MLP neurons of a small language model. Each row is named by its layer, matrix (gate and up: input weights) and neuron, and shows model dimensions 32-223. Each number is 128 + 24 x the weight over its row's rms, rounded and kept within 0 to 255. Numbers have three digits each. A neuron's up and down rows have the sign that makes its largest values positive.
Before each neuron's rows, "fires after" lists the tokens most often just before its 100 highest values on Wikipedia text that the model never trained on; "fires on" lists the tokens most often at its 100 highest values on Wikipedia text that the model never trained on. A number after a token or word is its count.

fires after: " " 25, " mi" 11, " Bro" 8, " de" 7, " Bra" 6, " w" 5
fires on: "s" 25, "d" 22, "n" 7, "en" 6, "ide" 5
L8.gate160:094150134151081109115103137101157179073131108115164171122114160101141115112103126108146162118130183092109117111164147132096133169120173149174121109124090125128150113120128102138169119137108099083132135120104128119148137130125117136117100154118150113136089154059131100121105115149111157125098105139113145167128122078109143093130169142124133126112164122154125156163149137152154102132150139093114144108124112112102110088122139113134132106105132122153161139120127118169102137129116080121121104160117160114127136103133140132156137123138106140118124139084115083126124137077118105137
L8.up160:154127145129099140129146097145112137153137100152096116139167182132111134110068144101125119091085136105150128150131089119138128141096149092120178079106118144130121084109119085122167170125153114141093119157117119133088169104119103155159095151118106136149144126102138130131117111150144098141115152123129125069177157111145085084113136144141130094125107108137118112170167148137126112132122110109117073134112126131109132127145097137170120100165152127131111130143146111150103109103120097089137173154106100150142094146139106110124087122194159159157154091084116107143119118126123139144

fires after: "ro" 19, " O" 14, "ri" 6, " Ch" 6, "val" 4, " Le" 4
fires on: "s" 27, "hi" 18, "ho" 12, "ic" 9, "lo" 8, "vi" 7
L6.gate132:167152111136120110135082145107128156134108103115101124120206152137083134154120145101151121097095143089134127132122129075114120135129140144145124122094124144106133102111160075136118173100117112183129162141120155126130141132136145148114175117126147127093096147124094123098155123149144123094085108117134126112140098108124147109129135117114133128181140057132130169143110126140094080122132150102130135129116121114166128112140133133159156113110144107135124137132112079087138117162155190098175093142131154132123130094106127135128148139141119145141122133111166126123150137096140129105
L6.up132:142177090113111124105112173141109124137090111136129136142121112151138145095096106092118120136112142115131082116115139093139099131170126141100113110104169131138130133122163115115132128141169111135129189145158153156135142134124131156087139151133170146146109141097110104112132156127140182125093141079127130152199092128142135085134151116150162088123100145139179120161146117114069110103141103100129116114128122103140123143159133098111127126133134112140101106130192137132131148116139153097112127164113134121142097084161151122152089116112115159134140134070111139094167135115115094095

fires after: " re" 41, "s" 18, " Re" 10, "a" 8
fires on: "p" 28, "us" 11, "son" 9, "b" 9, "d" 8, "duc" 5
L3.gate401:149132098115108095105130148090097112123125138138147153109109102131112121137150120107090155139107131090130134157125090091135124126092150063154133203108112130128168124151116110173099106112144137145099126130113118113160104144157138111122153162135118101086099121127109180112138097102114114123154139157147173103121158086130120135164114162141134108124147111145107137139157133108101122136108123121129073137127158112137128114127128082114148148098143120081154199115136153155095114089129141133127110133127111080129120141120082135190155191131127137138166155161152130107099130162145137150
L3.up401:126133082145111134177116127122135160088100118112105141107161116112144145115136075162186121107145148121121156164134125110144137158106115132167110121077164111092122083108130181135139120133120152147141138114129101161134084125127155162121126126114095120140130142163119169131114132096157169137147128135158120122128126075150104109103176169146159131093124121106077143119110153123175132143163110143166109147104119174148111144134148127127143103199103183124167111142105139128086111140121127100125110142082105156122114188108105120128139103147090163090114134119155175139117107126131120137

fires after: " " 27, " Ma" 8, "I" 7, " (" 6, " A" 6, "," 5
fires on: "al" 37, "t" 17, "k" 11, "ch" 11, " is" 9, " it" 4
L8.gate255:152155123117170089128107086093149117112105146134145123100055119128104113147149142140148161113132111171117141134126132132151145129133136135139125117142136119104104121130111063113112132142122153130071169134118086166103094166128103135061151129126147106108125154143112159113133085165167091122095136107149137111173151115089125138109112111147121175141152129158102172155153113125126122120135157131151153139101133109155119102107137133120124126146184151157122141147109142115102117092168133144083098121118171111113107132081135125107123147115100141146120149131136116145132108138140103127
L8.up255:131063165146151087106135127134127131095147137125157135142132133133142115135079105112128150123104163151096103111114165139154128123135115168179140132151173104170141094150155147131130125097125161087124140091117106116143136089131153146089148111131103120156121159140158130115132140160147156112115103078129115136112123139140141120138120161181163137119126099141130125136110158140105088162136095104124134126157095095154181163183119099140108128129135140092101112116143123151124118136159118114145172123102076116134156179144144114079118163103139155121117109122141151132121136131127103115

fires after: "ba" 14, " Ba" 12, "ri" 7, "u" 7, "ro" 6, " se" 6
fires on: "y" 20, "ttle" 12, "it" 11, "at" 7, "ver" 5
L7.gate90:120174136114162145169124162100131137083089153112161129108095073125124137123112125156143135131097107069147109125103133112103086150130133185108134182146112116125145116118134122133113109118107164186104173124104088095142172127137128107073125124124108105144140098086115145103149131116147138093115119101141163154139171138144134136137124169124114108124140102142139194137092118132106116146122115117101131120095125105173130113152115136093149148131153131122163169164150141148100113139129144125103098142129120123111153084125140133145123149133143119084148138133181170097127117087127126134
L7.up90:148135112116071093133125160128101141178115166143134157142143105135113131126130145139088147109127128093124198091173130157133100130123130059134149119113121100138129109137128115109153114144149098104161130143086125118122120119095118101150135129110118135098164133096090142109151220137132120115156144125129156172150113086140178142095101140109109122137113108165083118101141119161094088147127179135074109118113157109144109077121163127132136148088174145133172134143137174084125134134107087103117123126155104130136165114130135134128106114121133088111137134120158156136150129135119154103

fires after: " ma" 19, "y" 13, " Ma" 9, "ar" 7, "ge" 7, " di" 4
fires on: "g" 30, "ch" 18, "th" 15, "k" 14, "t" 11, "tt" 4
L6.gate195:130133120160143088123129136106112130117116124109126123130138120137114115106063122084154179082081129180108148115138155116166109175109118137162107123098125095099118113125155086123175177165138149168060155102089129061101110125145112132092153077131119114132122145126151083097129122167107117102138102093106130138150164152110141092139132139093139097109110116106143141102108136116093074110137102089127105102103152159147151145121121134120140125101133104129134132094118099133101092095109115147122103129133142107086138125123151126142119131133142148139135120113136146127113097114129083155
L6.up195:116078110111134095119180138148179123118118130099101114168168115098116122135126118140128136112153084107134148165075132093125168104074131154152131113117129110143116108128162150104134106138156143114091105145096104168093130120104158165153129169112096158108133147114139170113147110123132121110160140129104118114157107124116141109134145148139107175118103153133138172099125173129168137119115109117117144117116052173113096173124139064148133124133105165075146122094112118154107115154157120100146116116096130116134149111089137106115090107117128111139125141158104144123115147096093100115

fires after: "\n" 77
fires on: "==" 44, "\n" 33, "ie" 20
L5.gate408:146101136125211075123166096126146124136156097123127134133118086083101113113131112137136129113098176151104135094158171129124106153116110174120126133088133145189128159136109111141110164110120112153137174156128152179155122117126110116110140105133162105092149148108137112110132107069143113128152134107136106154134098168124159108151092140097131112180158127132110153112124137141118148144126132125149115125095166143108151109151103127105128136119089106119150122181153142144115154159141141170153139134112135135121132152145124086111123130115128114104111127142141137120100124125180185135
L5.up408:115112125119175105154160088118145133140127096156121148111117091114120120128110074130142115106130159136121138117144157149143108136106111147105146151103140152165122172130127135122102154134101117111142192175120130149153104128117137148132142123126142083105169153077147126129127090048143152103148131104138091169114110184133157140147111156120128125146165146154136159080166143142136144135123159132149114119094161135122130102139122139113107115099091102125108134188143140121114141145123111159124147172126127111128120139148126091119097138107158138118101125148137170126107132127161203145

fires after: " Su" 22, "d" 14, "f" 7, "ul" 6, "u" 6, "der" 5
fires on: "z" 27, "ed" 19, "en" 11, "ney" 5, "ton" 4, "os" 4
L6.gate126:124093110126105155133113132102118105115118101077125113074109122106082118132135120098161161117085126144100162112175133060148125131139102168113125116171113153161179150122143122099132130177134094111086140107082115122116150125143108083099165150119122140089105111135129103145116123109145133085145114105100114116184146137148167120106150138116177155174117109088132145136144118068115132118130109120145136142121123101140173121095120123117142135133090142167100103140152103127088119101126102154094157129112131169091129107158088174159110091111110105124106181151150099131130128118164120097
L6.up126:173152109114175176181101098130100095098152084156110159117143100147122131155114109128164123154130112124141135142155122119124141117087107149100082094135137164197113158118104143138116144103151110120123113132133120135134110125154191123117147127100104133055136132127138101126117142126156133121123138114063152111115159130133168111146115145143111171127096092107152106094138149116106120136126104109159128086163134132149153131171120129186102136124089123142140148141085126133144118135127099095122140118113066168103143159126120116143132125132117089138153116185147126146193134120160105136

fires after: "\n" 98
fires on: "==" 74, "\n" 21
L5.gate567:128165146128118121118137162127101116175120167102136110125126077087112104159094129138122106128095179091122159112146163186122138124119145096146146111143167122157154135143112079134155115122165110127140096109130131135148116094144088096111126127103144100123122149132125147135152099161071104099163120134153147129119097170136142146097098108062122132191114134145148155096146133138177129108109140124101111138090102113101137105109080137138148132111127129126114089143105110161130110102132150178093120156105155126134120126129114089133164159093177116107117140139123153136106120104185132141
L5.up567:173153153137125093140142164143052128198119187098137102159122089100133122138112101146152122119115168111109139116135135157163119143107126107141158111126148092110194112115122108166116109115150106133155113128162132142157109076134105093134125144147138113095118125117118140127148081128063128090125109129124113115087102172148138137101101139063150159155090126147127134126173161126170108116133141118116082137091092141125123141127107117171152136104143142104110122144093096171155144120155128147121107137098162141121116130120133119132148128093197130098102136159121142139125111127163121133

fires after: " h" 26, " C" 23, " c" 10, "n" 9, "C" 8, " d" 5
fires on: "an" 16, "al" 16, "ot" 16, "lo" 9, "at" 8
L8.gate41:143124184102133132134142115078127155113148123118110131114127137070127108110092140119131158175092148103109116176122134121116177132124187178179076126117153096147142083115133107066132133106135138097127116085093169143144127134154143146142143107116104099133091136152107155141124127164121105121106134137129169097149112122085135139123115094143140157156138105134115160163175100158142131164096096134149122167097137091130150175135095157145141147101108152149147116159133125130088113145169149146131152095102125112109149116134123111118136119098130113170087176129122102096121139116159123088
L8.up41:102142164133141137123133124152153123151165131164150142090140135142143109122094160101184146118123089086127120169141140146106115127096130111146171090130149136126117112108147128136131149124144110125161132116164137075105120126087118119125139134143086128107109098123106110101093173094129096082134140123068145130136099117119128163118120125135094138144162134117136134120136143113103137159136096110102095097086097102146114085152116126094130139081108096120097135144098120136087127179125114081164137084138144129100109138166150170112106159132121115142077173145168146141158109083090138120

fires after: "o" 21, " so" 14, " F" 11, " V" 9, " se" 8, "e" 7
fires on: "ot" 30, "ft" 19, "ven" 12, "ine" 7, "ga" 6
L3.gate20:086120112133137159119144121147119104131141139093143124164120154130108134124131170132059077109050107105089188113091142110136156174138136143164133128122101115093106169150129121125123134148118139127129111122126143138134069099095116142137161105153116109073095126149104132139136105127127097167159130109117154127143162121101156114080083126101097122128096094137146103116137148135141130121148119093132153148124090130074128084124164110077123103143161112101143127071107146121135137102115121119148122133158130156135133109128076190088114133136112129125123131156128152128118131136170086149
L3.up20:141095143094162124107152135111155101142105135156115154160124153141146126092123136106115129134141117096115184155124113101125115120084133098114151148137137126135120135129212122136067171093155106146114119152120160084139160127115133111134150143127127143106154106122121168105174127141108119147129143123142110107150125114119111103131105127154149169120173127153112144134100109105116117142131146167149099173108137144143135166154133097146108145118166179096110188157109131150137054100155123113167118128118145042134153150143104145147089119134143134142163139113138106141108094153147135121

fires after: " the" 22, " a" 10, " The" 8, " in" 7, " of" 7
fires on: " b" 23, " Me" 17, " f" 15, " me" 8, " co" 8, " Ne" 7
L8.gate2:150109165142159156112160177133134116128120146140152121114144133115162110128116136115098142132056109159132184137149129072141107160146171082148103090108162128150137131133153135164153138158134121131090136110119127093118170128082074131147155109130151116130143098124150162119124122163100073163166104106149150172165110121133152142115130111132148142158116154110077138088115106104155115189128136139120148139088155114112148144093153150136132108125127142136120103102127111151123123105179105138150106153130141161135143143149133132185115128181129129133152097091122129135146137142127143114
L8.up2:121130086159110172125142117073101104135116129184092124114097185108134108141099118152152128132125094113121133147114115131095137108126163142121121173140102138091135135126121138126118096130114162132123147127111162120149150185136103130150111101099134167114174154155153118144102139150123121145153120160104139128150106101111170141096123109124143130143119118146137112171168090107133126106160133103129147126137127092133166137117103125108110136062147128170109129088118166147160130139098125149127139130107158096123128119172143137194149123091133108122083187108104165086121119076123136108

fires after: " " 34, " f" 15, " tr" 14, " p" 9, " d" 5, "re" 5
fires on: "am" 19, "bu" 15, "ack" 14, "arch" 14, "emb" 8, "ub" 6
L3.gate67:110157146110128155126154100113089157128097077166116113153104126144142100091102151099169123131125142136116145192120127098095123097123145112142138156149094142106126173131132108121143144104105134140123193152114181158127086151127091147127129109188146080135156092188163146169123087113124078154135154113136093137126109105125118097128109171168121138101114131110143096132140141107114097138124101114165134182141125106100132121177115132156109102120122101154125119142136103125121138155068144115142157130099106135169082112085105102184124143114094115141145130124120150095109113106084110141
L3.up67:166085131127088148128117149129122131069148086160121084126145122120123107143133120121122126128145166162142158144138120128117126108106139165140144081147113147140074117136096152088046153113065149090118149177129119141121110123134095117115130108143115116137137133151142134139149166100118093129135144162133153120114085141145129068127106084162074147129135110113166126141147132124131113118102081074149139125141099113139113104158114132143130127130123136107133134180123097088142156165105125134133154114147088134156121092078115099186113134118110104101108111131100103105158138123102147127

fires after: "ri" 13, "ur" 10, "ci" 9, "ic" 8, "ho" 7, " O" 6
fires on: "s" 38, "or" 9, "ol" 9, "vi" 9, "ul" 7, "d" 6
L6.gate157:108131167133156106119095127131137128116147119096130123110177105145055154131113113128134133130145147122123142092121133083115154178064150200126097080123102155097132105137167103120114156152121150170130130155147154159127175144168139097100146123171100160154132138158103131058115103135119142118126162149123143159148149098105122152105147175139161136132140122128143174092147150091135101113148134127106172106102175102135140148154134140138126124133087110128151154138163135121097109138121094160126130114125156108138141082114105092114124106157112108096134146129136123128116113144142153109
L6.up157:080138190116129142103106127168167157146103132114081090101129101097125125117110140121128168106095102153129123107105113150072157171075120141140139074138155095159135097136082136149112144128143124151163110140176155113118180104134148094098135097140127131164124083164119083120114131156100123137146153120099157147140096119138134158142121139118150115136110136147118145076098151117161105124140149103104135123109156138156120113137112126104132181122074141115106136124136158165103093107114098144122111156126111115131141128092166172127088115125111122103177200136112111128124122125114162100

fires after: " ex" 23, " (" 17, " \"" 12, "s" 7, "tt" 6, "-" 5
fires on: "p" 57, "f" 16, "c" 5
L3.gate282:076086144095152148102111102079099131137149107114166108091118110137111179130115134114105121152138157118124152168109103132165147092102124100110170101138147170114111159142119095117126106161125099141140118179120179165076129135157157153123144158087137128119167127122107168142136097110117166161176110147124175115137144122142091090124107128145102102163177170126128146130150131151126109121148103136123128146081137090127118149120148121160127139156146144149137112106108097130113132153188146151121118132068180139118133121163130108147140088163110155120154092146098110131148122097148121137
L3.up282:159141144135128088104134104100118168181192134111143160138136153124116134132124128115149153139149103136152141101099145147119125136096105110166118142122174151115137147114082140135116181168144138078119139131124120168117136107136144172115084157086117154109171153170138123090123130135108141131129144152161145175122151121133103141152091103102125124120147169153150160135111112176184126131157092115144171108091134129095089136166163114095093151111157161127139134152132136108140157121095126177141138141135127120142114099118148120122108136146104098125088101137094148113087170153135136120

fires after: "ro" 15, " O" 13, " Ru" 8, " Le" 7, " We" 7, " lo" 5
fires on: "s" 80, "is" 9, "vi" 4
L8.gate549:109149102141133084130097134114085103120132126119154137128125119105105158104109151130174124122079127130102122064118117120153115159120155151135120149157123131111127120106124126153124130120154136160114185103155133142094111167108123137075156091122149114109136142130104102111143129110086161114114123116132149161101125084116100064078121151154121126138133130126163151144108108112110081134165119091094130111103157149191160149157145182109123097144115130128131140102171106103089150115135141138102134102129166137142128110116103146171130126168111091094104113112160139096124136204123130108
L8.up549:121124100141131115130161154130117115117120146145115114101186141144158144126100156078114154154104113136128146166144118069079119109130123157110092131102139121105157120133109120108148143138129115089145157091114118148134123087162189113103133155131171126121162155119189135112157129118104184086141147137116148060126127170120109114152134124121128114089168120140122143134105099120131070114128118134176151091123117106159142133091140134140125107137165114143116102152110095091126123144113108138093140128099119108140154157079130131143128136125136094111114136122094069146138143128102145120

fires after: " h" 17, " st" 11, "s" 9, " cl" 9, "n" 7, " C" 6
fires on: "r" 17, "ri" 12, "ot" 10, "ze" 9, "ult" 8
L7.gate5:121169152129165137140096124117170122095159079117133109154147134096144090089172173091137158084135168122129125173123122112100119124090135108119095127110115097114102121111127126137156096079152099169093140098121110075083125182091130142112130112100076055146120138097115119127170137144150120160137140123129134154166129102117134159135169114123126137168139137176079149137148102119145125177119095125127124156117086119166098106113108119103109109077177126079111130154124149103125127162164156141121136154104160140130122144137140142138167111129117133148084113137103112107149135141112134095
L7.up5:082117112099109104096108129107138139124094135178125143131123169130155101093122148089139131142176120096113102130161126153088141107116130088118136138149154143108135065180150144104110113087169149140119116101076134132117090149120113145154125124127157116147087108111141125122097109088118140158121131167143117107110079093123122114104143096144146146148161148081112103138129152154158120109141155142102133119112135164106149142135121094151165105148155156120130128131146141184124159128139118094126122110179123135131164138087131148103147128111140136086130160124087095162087141116149147116

fires after: " " 45, " (" 6, " \"" 5, " b" 4, " re" 4
fires on: "gu" 27, " vi" 24, "ar" 18, "c" 12, "li" 5
L8.gate293:105113139126141106113145112126113074091120121108165120122096160127094082077121172126143148130124129087130135139094124142139122159105150130137133113127120132110144128087137140103100156194097072148135176122124162170126144104139098157087130113127134134131151153140124128141124130117103114151110139143125220139145153146132123154126089120131137100152149122118127147093110143175093087142152139153127145128058167127145111141091119138106134078167151186113157091097108133137088167116110111165111116117112149107108088137127147099143130086146124138120136153122170075121123128119150135120
L8.up293:149116154134127082156140112176104115100122123103154140108069134164160126106147130130135101085118120147124096151097150136128155107138127079081131082147122100139086123114155155146137107154101141113099156135140144166097146147136143123136116113164152153154119147130092066091093099135125137155128130097194124122134115127123111139124121114146131144154115149155112096103129161118103101148194137161113122113142142091113106166122173109099116125120135135125187153159136142170139124100103105182110109093094131155121150159113133143155147118117176133108140153109183118126074133136098115156

fires after: " F" 30, " For" 9, "b" 7, " pro" 6, " f" 6
fires on: "le" 23, "all" 12, "an" 9, "est" 8, "ra" 5, "min" 5
L3.gate374:133101118102110114128119128122070124171129138091053089107150141137105117130133120096099098131119115070123122140123121084075171135107162119155104134127116119118113139151157118134106122122126102148117121131135142148146144173112121071115160142140130123166146116167094162138091177125153125120114116144188178128145150123135110125115127139165124146120176165110123125154139085133109130158139135117140127156102138126129137118121092117120121130150143156108142151072126183135113141143101112146106085121147125121126124115114099134145205117170104133135113164125170130089136134102140127133
L3.up374:140088160132164131149162193160152080118124148132109133141164144127116151103132111119153159114135143133101137103049097147169148142128138149143143162143113124109150097101127144121123149147134136173149120109077149161144118171151183114157099151159143145126119151174116068126140155148121142134129126150128129146156098152111136104111149131117154136150140163140109132116127134127157140130179148131123134144120149159061134148144152148140133138112128115135124103084136129131144141144117143123155143122085089144127155126124133119097174190137166062126108125114124131110119128156083150176

fires after: " re" 56, "t" 7, " Re" 6, "se" 6, "g" 5
fires on: "ti" 18, "ent" 16, "fer" 13, "a" 8, "ar" 8, "arch" 6
L5.gate141:129146132137138088142125142144076117120114139113160197153123150139136095090147148122135129115152125071110112135108083130106133140162129057163171168118145116085096148154143127155143144145156102129084122097124115127086156162116093134148121172110155127129121129085083107113142102113114119118128155153145136123103124115130146169165108146152150114096079132128089129160112155115115081118126181078115148116107131121151128089099139090117141165073155114138099131129111151140103113130136140145136099118166157095115123101126126094175163154142108103123108141170114108120155120172136130126
L5.up141:146096134119124093166132150127119105129081126101107162165136109138134122151113141134141116123116169125130156106155119162142146172121149136150082171111143120107051116128125136122110128157147110137144143107061149156114110161103081122119152133160112126126175147146139119073139141108132130139138137143136131125160147153129143104149148095164146091099118127141076085159117195107089067105086138161140116078157078152155088120117140100112117146105127116110125127100117094114139136139131140110143118085166103109140137128146070119138126160119089088137130138177116094105123126152137114131

fires after: "s" 32, " S" 27, "ch" 13, "ni" 5, "S" 4
fires on: "ci" 19, "ol" 10, "ma" 9, "me" 6, "ed" 6, "port" 6
L6.gate418:141137140131143131103149077114142130137116146101161103102126153130139100183146151147100135133155133102121140101136140113067127159141107117127144157137128116119105122121110130116109130134135147149139142138090149117122138155148071140088133111113109105175103088105124146146108129151126100111167117131181076113158127139141190123147106111105136094181128153095118110155150141146129116145109133106080134131126129089153163137110104149159146129128090140165170136144134103159136128154129138126097108163091085095113116099148107155104129147132119129106171129110078128177090138089176100131
L6.up418:138130116147141153165082105144116104159147099144158081078132138152134138129126130132097145156151125158133166102144180114121126158134130158083156104116140173161117118123107151157083133140130164132166151133134142154178133148133109121109085136130146123164137104121138146123150139131115134157153111163143140100119126086153187148145138117115149156122182132154085099131150119119107136119116131135117117131130103103177131126133138180156145161163069133187177116132112086158122125152149142117119101167095122109146103117130101150143134125156125102121110072105098116112139144138145127121

fires after: "un" 17, "ig" 11, " La" 10, "out" 5, "house" 5, "li" 5
fires on: "h" 37, "ch" 16, "wa" 8, "v" 6, "m" 5
L5.gate96:097144098160144101114115140151124159116103138146139132078112111124111057161147130140131169111100159149130156138078135139118135175153143170135111137127150122134176129095107105090165153089134156142119140111085129155129157146121116117154134149128107087130144153146137144165091135086164157150147144093160126106155159098117102101130142110141106184149139139117132088123123099089093114105102128120120131114134105126152130124111073123086180162134115131167139127142169137133072082111094151151121112118128128145123162121139104142088106111128123149098091115092123131140132129097142142096
L5.up96:094116133112119147137153135114075137133134108126132131115133117118156111094134184111129157083158126170113131143107129127169116151142155147117145136118169158106184098126083150117103134109142140144148138121128136123143177118109130085133124123131125104145130133115125105124101112126124171164153106108159112103135134096134106141139149164196181164104132152124130086136062178110089123129146130151155127119134070139170135097133131122098147185130110172111123110116151159114097089135097144125119136094124109145121115114130111151102074083118136140077115137089086135140126109152125131066

fires after: " re" 25, " Re" 8, "a" 8, " W" 5, "g" 5, "l" 5
fires on: "port" 19, "all" 17, "son" 9, "b" 8, " based" 7, "ations" 6
L5.gate233:139125099127130129118112104114117132132120129152164176117133130137128125120197147131107107143114133059165144183105105089151104125132160079099132150092092130139128143183152119149149119146092123140084154148129147121149098166110150123164121144140142117121100145081135183097137101144098084110136127114151178130115130128118128202128116162136117127129164129139081159102128086135083126128111137109147102118095129121153118147127102103127128111109129124117157134112133138148097158156111115141140077127141180090132121093109146111145162123142114082126083080138111121096144149120139121156
L5.up233:165144151118115132146133149140065137094123129147097136147139099109130147122098128146108105082057145138137139113155069104119138092153138124162139147104130083094143161140106147148162097140078139137122117142132151133154112141135137163132131138141120179137122141080143127089142143109159132116182094124154140140108132127094109105142143185135107097145143109140136133151089143118137178163100119077139120116140124129143141097147111106124124104162118184117116151105129134082131144131058130116130102123137172127124130089127164129105121118160136080131082105090118110125135116108124132134

fires after: "o" 19, " so" 14, " h" 13, " f" 10, "par" 10, " M" 6
fires on: "ot" 31, "ft" 14, "ent" 13, "ir" 8, "old" 7
L5.gate49:139101078078115096088133119124123151114124145097126144165138092151130111145093125130080124114114142139122110127116124097157114127116114111173164143133115130116149095170163145119079125116121079222135135095106096146160139108122103180104099135186121139111119124130126117124134161137108134081124162131124160143128079134113146103137164125108145092087140174132156145129177133146119123156126099093149117149136132127128102133103124142149131129117162162106152166097124120152098139127137130110143124126129160140102102101134075162127123155117147126125148186140115146135121106167142122090
L5.up49:126133106138111113108160113133166107121118131147116104148153139141152178147159169093117134160115158112142138117093097136105106105089134122118154171146120169099112163116166155145064135149142077127123052097106143120113134136152127112139138147088128138138113115088122141130089133137148106167138122101125128123169141154125134097093127125143161093128148132129088125136126137165115157153138139164152134155121123110095113128157147165195120153122151158178163160107095087128148130130121165106133124141131131120131150108097080108163173136092151144142110146117111143095130141111098114128

fires after: " " 68, " (" 6, " un" 4, " \"" 4
fires on: "li" 27, "us" 14, "chi" 8, "va" 6, "que" 5
L8.gate266:136090159110131086146117142129103118086089155129143111124139122131095155139159143128120138149121168155122107125179164073120125116116145140130112091144131120119118087143085133058163167137090134080112142149123101134088103128148136134111111119102109132147164097148136096159125123136160137162140129109154138108156140144127116120129137084134102108154122150093097124161098173102117152122161152126145165091123139097123142158137096154076141128150185165132138150129137117144106103152145130172138130097146136179138129128111061110116134085137130124139097146124148059165114138125112134118
L8.up266:168142141097105114100144172171130173104115144064152115125147137119132118153133122125109150150151130138108181130141146113151134097101149112138092115146138133091127131103085096125144133132127112124130129166164137111142139114125115085149138137131100131116142120123089122122158101134149082067178125166098126154150122132109192169105152150113128121140105109087135120136145117161128090139083172139127078119085090147132082124100114174094118155150170151124128114113159146145137093131151128153138095131190139162149110146106113155100138115124134128112128149165136155133113137145171146127

fires after: " S" 29, " O" 16, "-" 6, " (" 5
fires on: "lo" 14, "la" 11, "p" 10, "ch" 9, "wa" 9, "ga" 8
L5.gate9:110119160126106170138113158114153157129129134104164090063136127136079123153172170114137137083153136112117155119131132128111112112118135167167106091144129113141146112108161107150171146149124144143128117150080131196112114139134111120138119100095105109100146154116110167135127117120147136165111171146115170120163151090162125140102129099139124134167087151102139128163197135156163103108162110107124163121104133087137129130098087141133153125129112152149135127077142126131159123102157097138117095177136154144114154153159110081179128104118123128125127128060117083114135146134131111151
L5.up9:148110125147126153190130123127115172172161133116147118093170132140163128120140145107121119134190104121172143116128182144146081112115118093139121116096130126152152100098132113156138154150126150152102123123126105108159072156116138120146113177106082136143121114130139146122147114138102180165120104104117163116140134126121098133112191143164122134148117123152120154127131129153158099097140136128146180134164113145136127175111089124125090136166139132110118121143164154105101128127140115093085132137153156160118126162115117127136083133128133128142111160109081083121183133176089112104

fires after: " G" 31, " Bo" 7, " Be" 4, "li" 4, "che" 4
fires on: "ro" 24, "go" 7, "mo" 7, "gu" 6, "mb" 6, "L" 6
L6.gate485:132172139078132132151113119104109127129114132129134149118144121118127133142140126122122131106131111135113152112125117167167097083167149101153125086112080112122133149099131100082175173131135146128175144163123147084137172173113133170113179133122142121149140159115150131152099144100101112172154178112100129162159154105095118114157144132136104122094131124112139171094109104150143126098164126131144089096120127129147166127173104161073140100130123163118126147105113113082110165129108162115170120145149106093123119134152164115135178123123098127116148156116103133159114126095132113123
L6.up485:147095141096116122152119127138099151154132136123126121134100151164136124162127100111114140129138133120138133145121155155110130063138134152129103148119149102156143136150123100109131191134115090127141148115097100063092145148082120129151117116115160166132132132100134133143094165119106115151177170140119174130099169134116122133155110100108140140092122125122148140135148126126105114102131121107155136119108118174101150104137122185130139161138106130112151160100131121143137184133140129097144153082124112118156169134101135186084114108088084126094133140139087130140105145106125134101

fires after: " T" 32, "t" 18, " to" 6, "we" 4, " st" 4
fires on: "ur" 32, "'" 26, "our" 16, "al" 8, "it" 6
L7.gate65:157141115108141137149094147150157195122129142169158101095170096141135114123131142136109130157063107068133113170130146139123125154140129178122189150148141093134113161119145127110145115151109129109117145127087114116153090122104115167134154137084104099154101108088124101117166125131110138141166123117109165139120153112166147089101147158109165096114114111128103109165101113173174130141085151171110117123128065115151136134101154067111121160099158106110133137134128125122108157123146144101094134151181149134117158105098117148118141107111124118117088150112163125124101134152096102114
L7.up65:108146071130165118164096116145099102157160128123124139156087128110148135121105133097134088135118108147121153158115128113133127121145092123093156115146135091119176105111127137147119093059084089076187152165089146118149110114117170165125112130149154089126109097106105135107163126120114152088145100159126116114126160151110079157122154123118148129094131155114129136099150144128153145134136052165135145161145119116111101124148147122099115143131169131103145132145120108113122157088144111136137149127115119116133149101120156184108138138129111085099157152113115156106130132143111134141

fires after: " " 64, "ru" 11, " p" 7
fires on: "sh" 26, "ta" 19, "arch" 14, "put" 12, "an" 4, "tch" 4
L3.gate555:139127141102123148127124057108072186140129128145073141140133144141104095094151175121149112148153124131130134143107121097154131143103139120167124145097127097122113162114136121143140103146133114106093144155099122137107133131158140158127150141149172070125161131172102116122132119099132064133183120112135126156109109102120136080139156184127115144113134116129106136148134075083130129084162095151115121144110125171150133122119093146142119115118081105067112135111105108084107091104103120188164118115140168115139133117137122124097177157138126152110120121113125113126135101083118152098
L3.up555:102124140103062128143153173100142119111130146156107078103144106108139135129147098076157124159093129189123156102167153121116113096135143150148135148136091121176146135124127121091135102102133151121084150158094169135119145092109100135089148096111109150146149146131155134115127136078123148142135111137114152126093181124154126130145107100086075159187120099140163175116127122164146110141111080109142144123117131134095138118133125101149129133128132148125121111077146092117096162107123149150155147146114095142129139130083143127111139103122124144121135091096098074092174120152141122149